{"num_hidden_layers": 9, "hidden_size": 384, "num_attention_heads": 6, "num_key_value_heads": 6, "head_dim": 64, "intermediate_size": 1920, "vocab_size": 8192, "hidden_act": "swiglu", "norm": "rmsnorm", "norm_place": "pre", "norm_eps": 1e-05, "positions": "rope", "rope_theta": 10000.0, "rope_fraction": 1.0, "qk_norm": false, "attn_scale": 0.125, "bias": "none", "tie_word_embeddings": false, "parallel_block": false, "init": "normal", "init_std_qkv": 0.021, "init_std_o": 0.00495, "init_std_up": 0.021, "init_std_down": 0.00495, "optimizer": "muon", "learning_rate": 0.0156, "lr_mult_o": 1.21, "beta1": 0.95, "lr_head": 0.00515, "max_grad_norm": 2.0, "warmup_steps": 200, "schedule": "wsd", "decay_fraction": 0.688, "decay_shape": "linear", "final_lr_fraction": 0.0, "batch_tokens": 131072, "max_seq_len": 1024, "doc_mask": false, "train_tokens": 708900000, "max_steps": 5409, "dataset": "wikipedia_en"}
MLP neurons of a small language model. Each row is named by its layer, matrix (down: output weights) and neuron, and shows model dimensions 192-287. Each number is 50 + 15 x the weight over its row's rms, rounded and kept within 0 to 99. A neuron's up and down rows have the sign that makes its largest values positive.
Before each neuron's rows, "raises" lists the tokens whose logits its output raises most directly, leaving later layers aside.

raises: "'", "’", "el", "′", "‘"
L6.down623:45 46 20 52 36 58 56 56 65 29 50 63 76 38 40 53 46 45 59 59 39 59 69 50 54 63 43 76 64 55 58 41 17 20 53 49 59 37 41 42 37 54 51 63 19 45 60 57 31 34 49 65 46 50 35 78 55 41 73 48 41 52 37 61 58 58 58 61 41 54 38 49 64 27 62 36 18 69 48 51 49 59 55 49 52 28 31 71 58 56 36 62 66 56 47 63

raises: "tern", "ches", "ze", "cher", "cle"
L6.down558:56 49 54 61 43 54 44 34 55 58 47 65 38 53 45 46 60 68 48 49 42 70 25 69 69 30 34 35 60 68 44 36 64 62 71 51 34 41 34 60 66 47 46 67 62 30 41 62 31 41 33 59 49 68 61 48 66 84 45 70 38 37 73 65 64 54 49 44 29 40 46 76 64 48 38 56 45 70 38 58 55 52 70 45 43 45 50 51 43 27 70 85 70 35 52 39

raises: "s", "ir", "ries", " of", "en"
L3.down384:44 50 62 44 54 58 62 43 50 62 49 45 26 55 35 33 67 33 59 61 45 29 66 53 56 50 37 55 49 34 33 52 48 70 26 50 57 54 59 61 75 56 48 59 54 38 45 57 42 35 51 89 57 47 68 31 28 43 53 39 52 30 43 37 47 59 36 50 42 53 57 47 49 21 29 57 47 34 33 55 35 60 89 39 58 37 36 44 55 67 21 44 50 54 61 28

raises: "ly", "ness", "low", "force", " age"
L3.down1005:37 34 82 44 49 57 50 67 46 68 59 64 46 61 63 49 58 58 58 39 25 28 40 42 20 44 52 58 60 61 57 68 34 69 60 50 28 28 38 99 62 60 48 59 50 50 80 81 48 49 58 19 67 71 32 53 50 31 49 68 27 56 50 66 40 51 66 31 48 37 63 45 37 59 53 39 28 47 50 84 52 27 50 35 29 50 31 38 38 40 45 56 54 30 34 68

raises: "d", "se", "ger", "der", "sion"
L6.down968:62 46 69 65 58 21 50 54 15 46 38 71 69 58 51 26 43 58 28 30 57 66 34 40 41 25 22 31 32 45 24 32 56 52 33 57 63 73 62 71 69 49 70 44 32 71 58 27 34 44 56 51 47 62 62 55 72 58 68 57 48 63 64 56 69 56 61 48 62 53 69 74 52 50 60 55 55 77 53 50 62 28 50 54 33 73 53 16 45 56 58 59 57 54 56 49

raises: "'", "’", "more", "′", "‘"
L6.down923:42 45 26 36 21 54 37 43 53 60 41 43 28 52 75 79 49 54 29 56 66 03 49 28 73 55 22 82 47 64 54 44 42 57 58 27 61 31 27 52 50 60 77 28 25 31 41 27 64 38 66 58 29 25 53 54 73 58 46 46 60 54 57 44 46 24 40 53 55 50 56 46 65 31 88 32 46 65 43 55 74 64 56 40 49 43 33 50 61 72 29 41 80 53 21 48

raises: " himself", "'", " studied", " attended", " wrote"
L6.down1758:20 64 38 49 43 50 53 50 75 23 69 40 76 57 49 52 45 47 75 40 70 50 52 52 42 60 30 70 40 33 59 49 54 19 66 36 47 62 59 58 35 38 71 52 39 37 50 59 55 42 43 61 58 45 50 46 28 51 52 52 14 47 18 62 58 31 52 35 32 46 60 63 52 49 62 42 69 65 52 53 52 73 73 52 19 47 51 66 40 39 62 49 56 40 68 55

raises: "ed", "ions", "ion", "ment", " Lanka"
L6.down1136:49 38 53 46 50 49 26 47 34 90 50 38 47 63 57 64 29 41 42 42 48 43 56 44 30 36 50 50 51 47 55 45 56 52 49 45 68 54 19 68 38 52 51 56 38 53 58 76 15 37 50 50 54 53 30 42 75 57 67 37 57 32 26 34 62 38 36 32 57 37 31 37 73 34 50 43 63 56 40 38 38 59 33 72 30 17 61 26 43 41 56 72 48 88 55 57

raises: "am", "p", " p", ":", "m"
L6.down1504:26 70 53 26 63 31 76 54 36 37 52 50 34 21 57 52 54 44 48 24 60 71 55 57 52 47 72 56 63 58 49 51 32 33 48 55 32 61 46 50 46 54 45 41 29 54 68 52 25 11 50 55 40 71 51 44 56 76 55 45 53 59 27 50 51 63 67 46 47 42 55 77 37 85 38 76 56 28 59 50 46 64 73 76 61 44 60 75 41 51 58 33 38 66 55 49

raises: "s", "rs", "ve", "so", "d"
L3.down1755:50 31 78 60 50 48 80 45 15 54 38 22 41 67 36 67 54 64 44 41 61 46 52 37 48 20 37 65 54 43 73 50 77 27 79 43 64 49 43 36 42 28 45 79 35 50 37 60 40 38 73 64 48 48 41 53 38 58 39 64 48 52 39 32 25 44 47 59 61 66 40 54 45 58 64 59 51 55 35 46 43 38 51 55 21 47 53 17 45 50 30 50 91 60 66 49

raises: "wo", "play", "nie", "ase", "w"
L6.down1644:73 36 52 63 48 79 40 26 38 41 52 33 46 53 36 62 38 51 40 51 39 44 63 63 41 61 56 43 68 53 48 48 68 32 50 52 34 54 45 72 38 25 52 52 45 53 31 46 40 59 35 49 65 66 48 40 49 23 57 51 85 34 64 62 39 63 55 76 41 49 64 64 62 36 74 79 36 33 54 48 62 32 64 32 39 51 68 48 69 49 58 57 60 45 36 31

raises: "al", "ty", "en", "s", "ary"
L3.down464:63 47 55 52 48 29 58 29 40 53 56 20 90 50 65 70 51 48 82 65 36 65 78 30 46 58 48 49 42 40 40 42 53 26 81 48 36 50 56 53 65 72 24 15 39 48 75 37 80 20 63 66 17 32 59 38 45 37 44 33 48 27 44 50 45 57 63 56 48 47 54 47 50 41 33 49 65 27 40 51 81 44 47 60 33 35 26 67 27 42 55 22 55 72 73 68

raises: "ance", "ion", "ant", "ed", "ions"
L6.down659:62 48 52 47 49 78 52 44 81 81 66 30 61 61 22 48 39 35 24 42 49 49 60 46 44 35 61 91 44 30 33 72 23 43 56 42 50 60 43 40 51 74 63 68 49 71 43 78 42 30 55 43 46 23 62 57 74 41 65 54 31 46 53 67 65 45 62 43 50 41 65 52 69 60 81 77 55 30 48 51 38 49 32 52 20 44 54 47 36 54 12 20 43 52 45 35

raises: "over", "n", "ng", "lon", "ster"
L6.down1471:52 49 32 55 54 77 23 33 54 34 44 38 59 63 41 41 16 41 35 57 45 86 48 53 56 39 55 64 60 56 61 71 59 85 42 30 35 37 46 53 64 56 22 70 50 61 31 64 68 25 37 46 45 56 77 76 60 37 33 61 72 81 45 51 57 71 64 29 45 59 60 45 54 50 55 82 50 55 83 24 78 40 33 45 60 56 43 55 39 57 78 26 54 34 63 64

raises: "ion", "ions", "ible", "ors", "ing"
L6.down1745:56 60 52 34 59 70 76 34 58 40 55 74 59 73 55 58 50 35 28 51 58 56 40 46 53 43 59 31 35 53 51 61 34 40 46 44 50 66 61 68 35 32 59 89 45 35 52 36 53 27 35 34 45 30 56 65 33 68 65 36 59 54 42 34 62 53 54 49 39 66 41 58 70 43 60 51 60 70 44 42 40 57 69 59 46 50 31 55 34 77 25 56 49 34 65 33

raises: "ical", "ice", "ense", "ic", "ence"
L6.down1464:64 37 54 50 37 43 68 66 49 03 55 40 37 21 72 49 61 45 32 51 52 68 71 69 49 44 55 58 62 39 72 60 54 59 70 58 29 60 43 59 62 62 50 49 56 62 44 32 52 26 51 38 52 44 62 44 34 39 65 51 52 49 62 45 47 82 49 60 55 50 46 50 46 43 54 70 36 49 38 69 52 44 31 60 25 53 27 40 27 77 13 39 45 46 73 42

raises: ",", " (", ".", " and", " "
L6.down953:16 36 65 44 53 39 35 23 52 59 29 63 52 42 50 49 57 53 77 35 43 40 49 46 59 55 67 20 41 45 49 35 64 47 27 43 51 45 55 35 67 27 52 48 57 33 50 39 57 50 75 40 59 67 71 30 40 26 56 44 29 19 34 35 37 22 84 54 43 57 47 60 39 55 38 53 41 21 71 35 45 58 81 58 26 43 61 30 43 24 28 30 56 31 62 64

raises: "ets", "heim", "ett", "ural", "et"
L6.down1734:18 65 39 35 50 59 50 64 44 18 52 55 51 53 51 55 53 74 37 51 66 31 32 88 38 67 45 43 62 42 65 46 55 59 43 61 77 43 61 76 91 55 36 60 46 57 62 40 46 43 94 51 69 61 49 47 73 48 39 38 77 24 36 36 42 40 43 44 47 53 59 50 51 41 54 50 41 66 51 28 60 74 43 54 72 53 66 31 53 40 49 40 34 36 73 60

raises: "ence", "ments", "enti", "cio", "loan"
L6.down143:39 71 72 50 32 72 22 68 65 51 60 19 48 59 31 46 38 52 72 35 34 55 45 45 42 38 35 23 36 58 45 62 72 53 39 56 55 46 51 61 53 45 62 51 50 25 29 70 57 15 45 24 60 46 62 60 47 78 34 60 38 42 57 44 50 30 60 36 42 57 48 48 59 28 48 61 43 48 77 56 60 73 60 49 37 51 54 44 51 47 48 49 58 17 50 37